MLP neurons of a small language model. Each row is named by its layer, matrix (up: input weights) and neuron, and shows model dimensions 48-143. Each number is 500 + 50 x the weight over its row's rms, rounded and kept within 0 to 999. Numbers have three digits each.
After each neuron's rows, "fires on" lists the tokens most often at its 100 highest values on Wikipedia text that the model never trained on. A number after a token or word is its count.

L2.up1207:570563487557433509496566499469532559611473541451542434499462462500459552529482435447524495416563506578484553562560491445492551545356490520489487404554474457444426499545534497562452463491471550556566468461474582526418469610479566463604506529579462535491438475462538492500446479560554568464
fires on: " and" 20, " other" 17, " later" 9, "\n" 7, " the" 7, " a" 5

L5.up734:488446388542528467544554513475527473454455585467405497451413543549527530467541524480450510447456577486578562563438411455426528493511359550437507538457414555470605511452572468474516398527443457493474409515474529455431489502474508525482556597550472428441413511422537454552410479511558489531
fires on: " and" 44, "-" 11, " or" 11

L5.up461:551461496462390521452544579458450448463576582541509615514483531528464479436512458502413540534472538522574565482473494542436489463526474521518521407463558541535538519518414434482524531460446469419556400565511488518506604409462499529620374389512480600455489413504524409508409495496488479417
fires on: " by" 43, ":" 33, " medalist" 5

L4.up1130:459493562532461496486571497596436542557456489442501429488440456483548564454503630435479492510449536572398547430425499558598590416522552468479474514608446517437487516549511498526489558440452525515527591535507421430584430497581485470507420488516461571500480469451467505564516560492482518481
fires on: "," 39, "\n" 24, "—" 6, " Germany" 6

L5.up675:461464520556496518482446480527496507586478533485432449429491499485472521451455483447467494433426485544511609529370480542535517516515523516518493519468432512539446491558519570572466594358477532543420478519541516489532487417493501370544425502526543523428471498563525546513560518487485583436
fires on: "," 30, "\n" 25, " ago" 5, "'" 4, " day" 4

L2.up914:540572542502513604500442552460497515487534501473540478534493561534540485522472520525530516618425471597508399443529458526481494538468489423475366529489454514596675604437470577561508513460479560488573472542466550509629540437475550541426477553423498494563480540528524561524572497482448434530
fires on: "," 44, " in" 10, "]" 6, " as" 6, ":" 4

L6.up1179:391545417566448475541524493411529493452482539550462504429423473591446506470423548471640505501459395546633576512549481488477630457421519506568563464468501533462470416461398478462558578446555511509523450524519539545496536447504552428491448481532448530445490482519493466462584514537535575557
fires on: " |" 39, "a" 10, " =" 5, " ==" 4

L9.up1190:495543509657511538554514518417569475449531478587502497467526539508511492522537415539486449590456438524532557459481461493464523518536517434549434535572482504550629443497578521453395451448543632564506491450520457490517422421451461507551594534451555464497533467474541546529461469449571479473
fires on: "|" 60, "\n" 13, " |" 7, "-" 6, ";" 5

L4.up611:491532503535484511482501515475432458592419378507511470464410474576511402599603600508431515504554436546501469482524480564499467461527515577476522545461515587396521581594531454599442444498518564482441497482484515425565419483454567555552581373513566549537521438475555481451494495408529485493
fires on: " |" 30, "." 27, "," 12

L6.up394:576481521528493466543460549514521487526412533548449471487518526525541409591476492446544395495451519572474556524532530533445435475532470532504474540422492527481556557480477506470495443481467463472495481464582573430528529451488574505443437568579482567436510580499497480481514503503505501509
fires on: " and" 35, "," 24, " in" 15, " to" 13, " he" 5

L4.up634:464528464555570503579434583522525457477447492469539498458462531527478513434459484547483542469536587552424429438473431508492512507471522465526489508540541468547572510498538441598529565476491539536500484563472468553427566493301469540464572438486504490525426487558551450468414463499469531477
fires on: "---|---|---|---|" 42, " |" 19, "o" 9, "in" 5

L5.up850:450586477534486526466540505481496460430524530534372521511553476461546576502528459498470516535521398522571578520437555503562475440512408561513498554488582556507563438523503559394496452469631503485518542535509521508517534495457506461512521458517456524524429438483579454483522453505465497506
fires on: " |" 53, "s" 13, "a" 10, "i" 8, "u" 5

L2.up5:501566564479551476456494543528486471506502514503539498483481511499396494530482473482494464535477520477523411451483499552522493412515474557544407568522428576494529521505513392517587457497551510613467525489451530529507432454494451561465408499506598465515531520442454506414571505448486482523
fires on: " of" 28, " for" 23, " National" 8, " Russian" 4, " Design" 4

L5.up1102:581496554470462562501533585479523572534492515442424487552407485465667533537455415467567519478545534484456508478537463532499464467479487543509512554512479450463467519475449661501448513430533561503572477505444472585479499506503485446431436441533389475460426537445454525454524467497499487514
fires on: " |" 50, " " 9, "\n" 7

L6.up1018:458501495458461425434461485500519536483487471532540409448467507530445559476440408460467537555456542566473414477467535498437412544515510527493545446511592564522456500465452454534524534474626552524565492509597497539471496556542453426528542545462463490470531457481492556597481483504528496410
fires on: " in" 60, " of" 14, " for" 9, " and" 7

L2.up1055:453571517517542425518502596443511591459444431475525516447596471463484396543481473486563505495535464563522504443519471489463485575591586513523441542545495546435430550494490432481546569538576436493495552469547587485531446485494499398573418396493435555462502430481555457544486528488528552494
fires on: " are" 32, "-" 30, " were" 17, " is" 11

L4.up822:517496574568453423433512484480575542450538577422582474475431463483541548478494528575464494517518445453424519576482475511523456543405562507541477460447426532577428501493576535610492444497442542512473464449480450512589495415555538531499473614568466473383494490505495502553390523456457515624
fires on: "." 20, " and" 14, " other" 8, " former" 7, " example" 5

L2.up53:508497579535533445488521464504406498424475433566503559563464536393560502523541497437587549470441437496497517438434524606475510536542521479544437555576437505450533562397475533462601448509550428472534509483489476580505549447422560477446540500542441506467462483539487440429448464453499524486
fires on: "s" 24, " which" 17, " that" 16, " who" 9, " of" 6, "le" 4

L4.up502:514486565498480534500502409516579467464496457481457541467509458489538574456571483516469504524613529582464566534527498520600406444500457389454494529394453463551418554531445513575416571525472573485467522467489460519520463476461503431620493506405554451526558479450506472477507477528417510563
fires on: "-" 69, "(" 11, " be" 4

L2.up641:526539491539480535452566524589650400480478445449562480513608493418520480436576493561455565532576547499490472454606417536483550489572471483478514558533573537469466529480449499411501542503555487376527461472569537465522553485463501451568480411498456534440473429553509517575538512549459497598
fires on: " were" 22, " are" 13, " most" 12, " have" 9, " other" 8, " some" 6

L2.up682:413578607551491449487489530451495502525551489510462462433473461485606453518523469548443507483538484447501445504481456525535471510512469545584555506484560533522514471523509532466540396418509504430481502475483478569484469520519547496420541563417532459558502475470541466561530656470484459516
fires on: " |" 61, " %" 6

L5.up108:613525435555483489482575600502507493569432543561501447536599505489523505544532438470501486514593544468462463502497465582474476515469522527502548508510468466474402543554525437451567516412449488477436511548498571656565532502452523485483520456443563499494491520466539418535472596515459531394
fires on: "\n" 28, " is" 10, " were" 7, "=" 6

L9.up32:566590527536477534488543521556446483535492542399500458489581569536440485495578502558572490581473585506474550535503510460496491479379461504443469541561538515572537387516604520581465498463591548530469523515486443505488533515423428486449511488526505478525454599521548550593515451457491408470
fires on: " |" 35, "^{2})" 8, " U" 7, " the" 4

L6.up651:530534455500524525502585645549592449509376543489361542507455449490488513409476465493507583428531576457487474509514480541427507510465464554512483539546433489500480546469501442568476443492549492529589466461535526520482552488456575498508487483551495502430476642458583537477495475452545443567
fires on: " or" 38, " than" 11, "or" 6, " and" 6, " but" 5

L6.up843:503584432560466423462489569462576528557403560558483509548422480540536470506434569451529474473458598500529396547541464399412547463615428611478525502495474563429478551492525463501571395491487467500507480528568613490491482450506541583450482520561504514427521474520535450450503430579503522563
fires on: " (" 31, " in" 13, " and" 9, " per" 5, " to" 5, " 1" 4

L5.up1103:594510554585590512532500492477516568516467584488503499503470444505472522460458465568592512573465501489514522524525485467483522519446505405472424481455437529558577503505504559613534446467551485490445507375451552479564471410492572553438520499505463431461539520472480480507521496567395589407
fires on: " and" 39, " the" 25, "," 5

L4.up76:491517538475445532511500593496476543581511512432547525524483501535449494482512495537524558390573545516572579513508496446509547520545442365509370567437479523584531551436535404567447453459539492517519513539478515563535468513472477533574528520492499501471413500579462523497509469476476582542
fires on: ":" 42, "." 18, " by" 8, " code" 6, "N" 4

L9.up601:470438423441451536519502493385543460570445480572545541510546550463515490520459552537523429531437543451537504541468556509557449495607476462497554450543470446490551545591513517534444554509456547459499468434482513562448484443555515556483503510566486478556481473395573521453542583446532496453
fires on: " on" 30, " a" 9, " |" 8, "On" 7, "-" 4, " September" 4

L4.up1141:491469501497542488464487466543473548572475515566493495494503525448521486467551529491496502545455506499598561492483453516472524510488482547439407546460544559518571430450449526601533465473519515525503444515634500514533568471510515470449411457601597519628481552466505537513528587492425525548
fires on: " of" 57, " for" 10, "," 9, " |" 6, " and" 5, " " 5

L5.up348:443433465555491509539553529406553533525481462462500626459429491485451498404481561566523575510503574496455539531495510531579519485496465498492513514483372418549569527463506386526432467529528523564534541540536478624509522480436542510507459525554488499566566463503486516474494586471525532456
fires on: " |" 49, ":" 6

L5.up472:509476616531516451507498430491471524607529558496490495498491452507569443399499520572473542526540561639453581480554445512509396463507468467481494525444449516560516548554585502543572479429447565477472505521627496455502476536484495525580510540463451434505587482559408605484473463482503461604
fires on: " of" 64, ";" 6, ":" 4, "-" 4

L6.up592:422572476490540498562429577524502454437625429522484515488478491558516465376485520511493558570467466504455512430470420519570512445567511425405522486516607467426423483519415552565475353522529583460494446491437488502529512497430469510411486580532543487556499467613447531502532566521501534498
fires on: " |" 60, "|" 5, "\n" 4

L9.up804:547498535500465425545467450478513457522510489472530571487556553561455479488535512553461478479504570540442471429484420390529476396526486425379586575499582474489520493483460471477496422461554531540496523568458452453484553504535537500431490486530549444498500573549536553572478547529586555440
fires on: " |" 44, "|" 11, "\n" 5

L9.up1262:547506526375441383389509434533478578454451527492549533504448580450520569490550482501500486584506415481488474481467519547426451526518576465563530539484469524495480500458396564519536395508565455452413539602501524516547469522447476528587495526501434555571492500513407615511516479521511456520
fires on: " K" 21, "K" 16, "T" 11, "d" 8, " T" 6, " B" 4

L5.up621:475446486515556529522424511552503470498491522499505504450449415511475478488509494598480481457545359547549512509480524538460538364563532545549486521512453573479555453451403509504489357462522510520522472521476443518543594571504514473573493486427476637525554432496466512523550516486510505530
fires on: " |" 51, ";" 18, " (" 18, " " 4

L5.up239:454434498470532506557454509477514484570504493505511578466415459444434469485531533499474530610535542470448452599496442538468583530498498506560531483509488512533483507489484548537533501496450542476575489573466527478477491472395474540423472468589503468377552482532505460496508552466552507500
fires on: " |" 54, "\n" 12, ";" 4

L5.up1101:623575538529479435502477550499508479431416567424536414471539525419519438516510425475437481521486532488428416464464554564488451524511468516479484575436486614468493403500564407549452496470480581629464480558532503554530501476411473633495511541551601468463454534552469466483438495508450603504
fires on: "|" 25, "---|---|---|---|" 21, ":" 12, " medal" 5, " Ja" 4, " |" 4

L2.up23:506470571525529542627500530522375512471604465476617604509566590479490479511511545489497607553550558574485469564380455556524492595479490498470505530361491412468511459553498512529505363428477589546407470584544410572473535412414524465556506403460542492522536480556525545470460548408532500488
fires on: " that" 88, " whe" 5, ":" 5

L5.up298:512585489486485448461461589508635548474517530491501472599465504521492592569527474536538587562428474515483461449427462503480495486503424456456456428519497629535559477480590503548465543430519517487520432403468450486547543471445523469486446497504551494516520438600474566576539556569566470549
fires on: " the" 54, " a" 17, " 1" 6, " |" 6, "|" 4

L6.up967:576486482535440670532473460500482530526467536429454583490463531342480485408528479504453494565465477392427524516487504497540582545468554478585579545417509445505555455535531639545470516443489510507499503531457454519413424513513554595548400430524523553482489450417497539476511492487555581448
fires on: "==" 21, " =" 16, "===" 16, "\n" 13, "---|---|---|---|" 11, "," 10

L2.up589:513564495448532452535435539563481553560483530449496454444488497385432409473515531484525501489528440519523556538535555466510462550505571455549572544552533499507462403485541501549468426559569507551496513499566511483405491533524461466492476526511478484481554461483488470550457509484501578459
fires on: "-" 41, "\n" 35, "|" 8, "\"" 7, " \"" 5

L5.up165:521500515515459518478460455607482446456495588445459376558429536482503499490449461536528430588541392472390531503438562546476467454520483558503462561548488555464477488527432461586497532540527496513487507495502470477508497508463556437553501429454464553492483408508580553479497606441454511454
fires on: " |" 50, "." 4, ":" 4, " of" 4, " how" 4

L6.up886:463488449472532534530582511556496438473482490548562402554467542389615568483523527492442494456524466457477457444506544609495501389469547436454503517393487497474465473547557503487561523543420510529495471495496465492494570560497504490590527518580577524491498495533523565471590354511519421436
fires on: " and" 41, "." 13, " |" 7, "|" 4

L2.up647:509515581476426451528460551424456498559478500480538492514495474482514528404566512505465461511556404602466491448459474495436459460495470457569552598495475563513490523510327553476560513537496510580505474514488560535413545492493475544552465440663515443518444367592500482455575491548479421417
fires on: "==" 75, " =" 6, " Total" 4, " ==" 4

L4.up478:511373449477514500438504563505471597480506398519510538541510532495579547457531541430494553593428536536484525559554430536444539456422539553483482593546524463483568541467433444542510378481465588499519488493575464566557392479483549452472556400571554469415500525519461457465529512447468486432
fires on: "-" 23, "'" 16, "s" 14, "–19" 11, "ed" 7

L2.up1058:493467491527514556359416547458482504496348481445451537539517417435535555487564477493491551424474467518471528465510485425402432562549480473438458570529437515492512477502527510447446568512524425450572499537479438486445510535541568524413543532491671549518526482459582516518491525569561486553
fires on: "\"" 52, " of" 5, " him" 5

L5.up191:507468540503520503461450560473448517382401535494460491493511484501520545417490513417560498553494495508550525497588483499533421484564431614521422572418485452437458562482445509522512550560516441544537492518532502455574522514465435506498505473589635547554476519460486490388548480577537458574
fires on: " a" 28, " of" 16, " the" 13, " by" 8, "|" 8

L2.up1031:515556489542533455477505540594483494485511510477454534546501567506553524515528506566444508405519573493431504446463522414521504463494537434488434493464528487503501488587498480465505447380472454540435494468534473512453490547450572407485464448497516473449475362465512488507568599455539524546
fires on: ")," 57, "," 29, " is" 9, "\"," 4

L4.up1163:455438536551537523439541473435433446562450504468429552477492534545437475452436466410484485564527491488453565491547437447518554417497503542436414550519491547521530514547439500534508442480454629533548522557528493517403517470569543433542541464527463507367488511485527465472531469562496557483
fires on: "\n" 32, ")" 17, ")," 10, " |" 8, "---|---|---|---|" 8

L6.up500:557478501491487487564479422484544595549515502544432446465446522557499579430483403459510572394413453559461383497521452418521518449499508556504542525449452504560509614482457561504525488418542523470465530519489441553553500541486482478470524488501551451479518552513589501596513520470511519503
fires on: " a" 27, " at" 21, " or" 6, " to" 5, "or" 5, " and" 5

L5.up1024:458550560527364477429580444480475474612487463515519447472527418487550495469413459461507519469546490448484571412433523525558517507366595501479511473474461532472480403421541520549496517444536519547521504475453499464489430535498407517456531523514466525423478489495516543524398510545427536430
fires on: "\n" 92

L2.up795:527487612515482588535481552488435529473425432514566421452431425472581476502400425425475421505527501458493506502581494520560455505551534481522533460436573458464451542544528498447506478460458535465570523519458463565428477481582462500492518501475487458526563494479432513514500473439543482522
fires on: " |" 61, ":" 14, "}" 6

L5.up411:477510567543463483470437443529530508519471489444476408437530428615479559502487489449481493453546539572450422499482586459467431592420553491406459542492558468539527466459513488605485476504476513458490425594579536499463417482526529486597477477514570408522523525460521468491549453475468529601
fires on: "." 23, " of" 21, "-" 11, " and" 8, "," 8

L6.up49:483518550534413515434515467507516582512478469427536476519478471559453481538520457429548472469534531536484376463468513578409464517474511566400578529452520485572421508434460458535532513478510575536567437487472473571377472440504497503458560487532535508404473555489495426445482495547497521486
fires on: " |" 60, "-" 16, ":" 6, "." 4

L9.up1019:556586436473435461463468457441549508517460542507593492539523492557410459562544505474513570462490498548479516500417478423603433559524549523558507516538525511584428475481518553560515491521467470459436480482451455540520404521418558423535521505437509531498532527481617454576520574536554616435
fires on: " was" 30, " were" 12, "far" 6, " Al" 6, " bin" 4

L9.up178:575560521536506443498504511443450556524443437443464452499474445457482431552433482440475558537514509468559566515502525490590480435566523564547489410470531639467455485507499562592526576524565487521502472516493491508552535520474557524415446472436480437511492452509538506445536546564568487403
fires on: " |" 38, " the" 18, "-" 10, " of" 6, " to" 4

L5.up579:437505480424443427488505552487560555562466492559520457609452465545584454441517449535470493497465516494434473494462512518546424486603604482594492451482536489521507488488475561497510492459507547430444532442445495549485450553442599514561407485479474534520457446539538498529491569456471514487
fires on: " " 33, "," 26, " \"" 8, "\n" 6, "\"" 4

L6.up535:539475485481558529453501587494438494485407486450516510547473407472471574580534564387499470511481536532497519472643501488505368441574520435452523522424431530469370529488480516556571504447526481509479476591496455513524528452531468602548403544511602592453528559456573510500568599421571520566
fires on: " of" 33, " to" 28, " from" 15, " as" 4

L5.up929:494497505587485600503562482447543557542481456539494475526534449513514463537510466557554569530410535466574527434516565604529548518527584434477460450472506590537508414427461574504543462440546539418464413476382484469504504441419439552572566540572534520463566505499473538569473463379485547447
fires on: "\n" 55, " he" 12, " co" 7, " Jean" 4, " while" 4

L5.up784:427551543484568430486515478521481463547494456499504471447466395519529556502550456477540475515539415490364406496390514599514580480514426589538445501469514487495516562513475498449479428484490486480474522531453422568485528493466475486491542506382441533473463472429557549456425524491536566500
fires on: " |" 99

L9.up646:510574529591424457442510540435431462506455403477464570488456473473573569504523505551518502592484456467546528497379555539520508507593492566533539505487500519476389491446509567464445515566507453554498541479451495486500398530420419446446478478418487517535450566531548519448556517545541548594
fires on: " |" 43, " Preced" 8, "s" 8, " one" 5, " medal" 4

L4.up873:515529415517488506512538463411462445543419507494429605523443536420451480470481460443567514496480493474565562546487533332491514544446552603446531505461486404480476452495443531545445541457531556543632525502495469593424506515419612513452504445513436521467474420611469533495504522554572541457
fires on: "\n" 68, " =" 28

L4.up1181:520437463462494449405460460520517597521424529543544444487571496542550476381521511453480525474466524502515465462504465492498492494502587537509491497537536545525600487473496548472533533476481473506460541516539448515456396531459507547450487543478453585406517508504440483534406466456475569479
fires on: "-" 46, "s" 26, " the" 7, "n" 4

L9.up568:529496503455507600523496529477489486466485557520529504465545429431564493537451477594513446641564602441540550477587539446464455449474457548536559483403443404464540525496509443499512504481514533465477467421447427561485555505553442500628462526510497515513546486481497515440527480442479608612
fires on: " |" 33, "|" 12, " " 10, "." 9, "\n" 5, " 2" 4

L2.up971:575472456410411481423502535372485449456528414581427453490563468441522561441476536474435517466492471561541504510510449490541482429457492514532442522430537486496412402509454380523497440542557450540490418530520518562556509507522397583485609516599495610473529549594438496461518598591504494483
fires on: " of" 66, " in" 8, "-" 4

L5.up595:571510552490594519532427511436459508465569618540521473447482452496526546490430484498511563512484514493537535490561444516513530543526509593496472534596437429539571461429493482539542492379491498516520485388489591462522521485459540473542433488496408453496572539513438478471520496548513501456
fires on: "," 57, ":" 10, " of" 9, "s" 4

L6.up74:509436510546469483558457429448523453541495536489477515469539528524522426397501538574486490528398389453484451520543489368504541464556525493526576506565461471489524556444471399390499460513482558570471540510503532371524507531552472547537447435481483477474477567563492511512543483544524594477
fires on: " the" 44, ":" 5, " letters" 4, " |" 4

L6.up327:532429540532460520533492564479583565432500523522507442589481541442541442535475540498528520466553545481464469453514624371518440534563571562578486458538608505513506515549498456412505507424440490444583518527469367525485498487419492491447510385420525519571501514486441542569527466477458468567
fires on: " |" 54, " in" 13, " at" 6, " is" 5, " (" 4

L5.up197:416468494524452483504492519352500484503423412581536481334508512480457537526506521508530487461429443475487494464428512501505501458510497473442593545457452518474463445492552513540477518582576602571488486501528488489499455463440401545506524395584461503409527549557443505467448517477514549570
fires on: "'" 32, " of" 11, "ă" 7, "." 5, "urban" 5

L6.up1169:464542499565528619482612514536462535504464495463594490572539551473517479556514560476484450466594548505508473504561516460443470520454534475618469504425501457630538414534496403495496507488569532496443561460441409605520500457475486515489481499441481461577498518354498570583516503469413486434
fires on: " the" 23, ":" 19, " are" 4, " that" 4, " |" 4

L5.up939:485514494526467479513458530558499577651508539476460476485521469406455466480552535646563464528505440461507518468534486529491437457486560503493539480550455496531505492542496534568540514500457517450459497426559552540490480532489452588513519483534507519437410595517488496533577473494362501463
fires on: "-" 25, " to" 20, "–19" 8, " and" 6, "°32′" 4

L4.up68:464463505493490472483470397392527602475456435556425539474485499574561554546522451494553507568482443493530536515490430497454484516474444456485614436425571532537537517440555469492492472454493551472580489373501570424594510437528514491452501568483547417505485484422533446451531512570472611529
fires on: "-" 21, " and" 18, "," 13, " or" 11, " ===" 11, "===" 11

L2.up415:544540513435492426464473555498414395480484519449458542530491506493460562533569533459526412368507514480508537448577493545508494502490579495578435508454560429559564529520510490498512413476524497492478504472516443556481552589459601490436520581511467492432480439535584389454477513505528558509
fires on: " who" 22, " of" 15, " with" 10, " the" 7, " its" 7, "," 5

L4.up1007:496491508522470474443562513512477493466430571500526470526561542420607475469505525381583522514534447518523417558439546451540532525409555534447557518496508478476527421500440496472528575441528541460474465523545541530477467453490463499471513465555462546533462573327519515487521489468467460471
fires on: "s" 40, "'" 14, " " 6, " S" 5, " D" 4

L9.up1:456507530516510473521489467499549552513394449479513383509523514496508478523485565454530600578408480470501624477523480580497423430514463481553489474524509499427472523520454488484516436487563517403539457502468464521483547582404637447510549540539529499477495539396486459552554623541543602470
fires on: "," 85

L2.up748:463547538420455473499476419622469466408542490496564521490544516445562527463475544481562522466613505485533400460522514527499519430484537585512449497495479609468492437505475412552519473568548445496532518500570509534421470456533510473602511460510574444549499554488510469381514443378581510559
fires on: " for" 22, " as" 12, " of" 9, " Republican" 4, " Category" 4

L6.up147:600560470578475493514505460519459517528497544472417428466482473463491532590499530570464564593520477563509505587457480477454552513516514486444565508511470599451496407405550434568448548495566545541467465542554559466434474606511512504483430461568589544508507468547514485542474580550510511527
fires on: "." 23, " " 20, "|" 15, " |" 13, "\n" 9

L6.up1111:523486528544504523567455566487673521496521435509498465474458480541447457502525565505524473520453540468551488504599431529516580537405479443517489567426496436533599478503472495441501500394508440481637491548565541596493460560517513526487421525545480530483496479477511463509491529431420601508
fires on: "," 18, ":" 17, " as" 6, " including" 6, " ==" 5, " and" 4

L6.up362:462505432521506452491492506496513480442483469471423397561506506577533517557488440483434493493550481474486572409339442522475421480465523545520580442500493465482429522500454503465501467496573526423436521474375435561477468560411544435477460439407583504573491464416532505455547588507563524496
fires on: "," 75, " was" 6, " were" 4

L4.up871:449537491501497548463432513658539459580436459506458576471423458461506533466584465502464560535466464424505471418470358463450438482469491510428506458414586468597546448529469507537475564382524474531441402503562486512527558539496512504497438449443545545483475446620510478476534535487513489516
fires on: " |" 29, " of" 18, " (" 11, " up" 6, " 1" 6, "|" 6

L6.up406:489515525498512507447566501433521499481419544460585540475454532474504435487522521591479553487410513559486499464498526511531527450523463446675465568540468477500466499505433479467504578536457490503610465583529577548463502448477534472420512485544503481491471378456559478486486657579578465530
fires on: "==" 30, "===" 14, " ===" 5, " (" 4, " ==" 4, " statistics" 4

L4.up1117:483501521488552580523568503511422499651347495500487471504438526436523426451520523474449547531549545523496537467619470509548412556509518503459527488451543558598418477506569392511569525517469502405553451486500481462591504412591517463570482444517535532447559555449419604513488493486526462469
fires on: " he" 25, " but" 17, " |" 17, " /" 8, " in" 6, " When" 6

L9.up1022:534433501539484543483517532401532534428535516551490506577539511453496631515450470561500449564468470630560400511533435619389426522473524456475459655500541507540439522459474381438516455437539523564532439498417483488477528444538493521472474533542449535571543465527516505537485521586468445508
fires on: " |" 40, ";" 6, "|" 5, " of" 4

L5.up601:363490520493504539572482489501538507525529565580443476489483452530551449510538499424532498534543538474598539450472530485544488539540493501577401534437500557458458549523465543475507517398530581543475507464470461444544506449399448492419551508483509467489491442589471588579478489438523496459
fires on: "\n" 52, " round" 4

L5.up967:497531440486504490485570450536456444433402515561582551470439527531511557476549427512478463532504428464475508523616494512506501503632566416434493452512477461514467523388519396529517517509488472392568396522509530494497577531434528532592448558578552510453462487542569476466405412481427439456
fires on: " and" 94

L2.up354:491493484504470488495482551561580578579461350549567460503438406417495498551521482516493469574523553522515460421500526532437460443463542512422544472543432467520484474524478476513393528396522515486433567551545509510513481599529485504511491532507377544542530448517492511546449506444399514521
fires on: " of" 45, "-" 7, " in" 5, " with" 4, " Ra" 4

L6.up1052:528575424438448415537446496456488625527481507449392494452492520504479460512521463496483502570446472479455387389498541447455478455516497555525593433448504562514416473508528506550591551540613562474513494497427546547575528554518427520423506538509524503451458500516540547570488482616536524495
fires on: " to" 46, " and" 24, " a" 7, " the" 6

L6.up959:413516512476541471540453498493536515431493595588507453479487495503497507530511464443581407523536482498558474412474508519478550481469481555491528515495483580545493406597539487538506484513562533468505488449480413616500533454464517490569655523509421554471504484480481496505460508425488379512
fires on: "\n" 46, " |" 20, "|" 18, "," 13

L2.up243:474519500414486458494521539494554434512622517522489476459415486562472506472431366463440504457407527512584426540511490424514420612535515510472472486491474584533459625392529513490524539466543454410485470550471439497552529474507484466492532482485512489492492511493486490549513467491538482519
fires on: " for" 54, " as" 27, " in" 7, " United" 4

L5.up1232:452588479435517545540426450425493528527521563609543429478542506428422558544570524537500579434437483471560566505442482500502467518480515454494477450495455566498610442508554550529500497512407508516536523536501416500558475514434395544507424496589462471457465606403422454553584421438515521580
fires on: "-" 46, " and" 9, " or" 8, " of" 4, " the" 4, ":" 4

L9.up62:520509510575494500497582460450546552422543501630426568467458403546489488488478414446494529555435468546546569543446494539504528450469409485509498580460525581487490515440493477529489457523566635526500482488492497470503507463470501515545573561491512594481555467552498510447470473429443558433
fires on: " |" 39, "|" 34, "N" 12, "\n" 9

L5.up840:584532595416494587516513501452476461393496436510465522485490502491441602558547441504427512479508446489511497377505590417379452479533401621489505456486539490497483496559577466492560445508506476500464434555518563484474505512440546577607459453497451547519428481494434487531535396466464500516
fires on: " at" 18, " by" 15, " in" 10, ":" 7, "," 6

L4.up993:458439524482511374510433508514570522504518472502526533500515520515505430489509480485462570412544466541425542476553513506470516409476555504441531480578616462561546586468422460511534483468490555531604538593497461522471466492459464548464532462522523520469467596502534528511583523466512508509
fires on: " |" 50, " Goals" 7, " medal" 4, "---|---|---|---|" 4

L2.up621:570421486441288487547524516535438541611483475423516488514567513520539532508440541502501441560493400410573484458496422572414499472518486534444473478558544466482525495530458499559517448433511500529535477486529514531459586478512512465488465441505619485478488496488543497428401519505500523441
fires on: " |" 30, " in" 12, " who" 6, " during" 5, " 2025," 4, " and" 4

L9.up649:478486492450447460487526479475586495564490600474409476536548418523536480523490378517594470507473474603478536499413462493503560491481464504488530456477539422507608542469513470458375543544519527477439451549419488547558527538475453452488448605464469509496434604439481440449507471454555500540
fires on: " |" 57, "," 6

L5.up744:462555459485460413424583376480404451421540568549524451533557497463455521480531415466586558463449507499435514482441467487491435483613549605562470512442519596607523491578564568466468570487469461512514467492532460503549469441446533515507519487530541510387502516578501470503419444453540463439
fires on: "s" 28, "ed" 12, "y" 7, "-" 4, "'" 4, "e" 4

L5.up274:456490451525496580508476447415460514613392395538496574438441453456527423414543510525500603442544514548442481642437421577534451435498582508475539655463572567496478464505536492468517472553497493376389448552553491462445441477454473535509537522489542481572488410554477548501478523512507623518
fires on: "." 36, " of" 23, " the" 11, " which" 6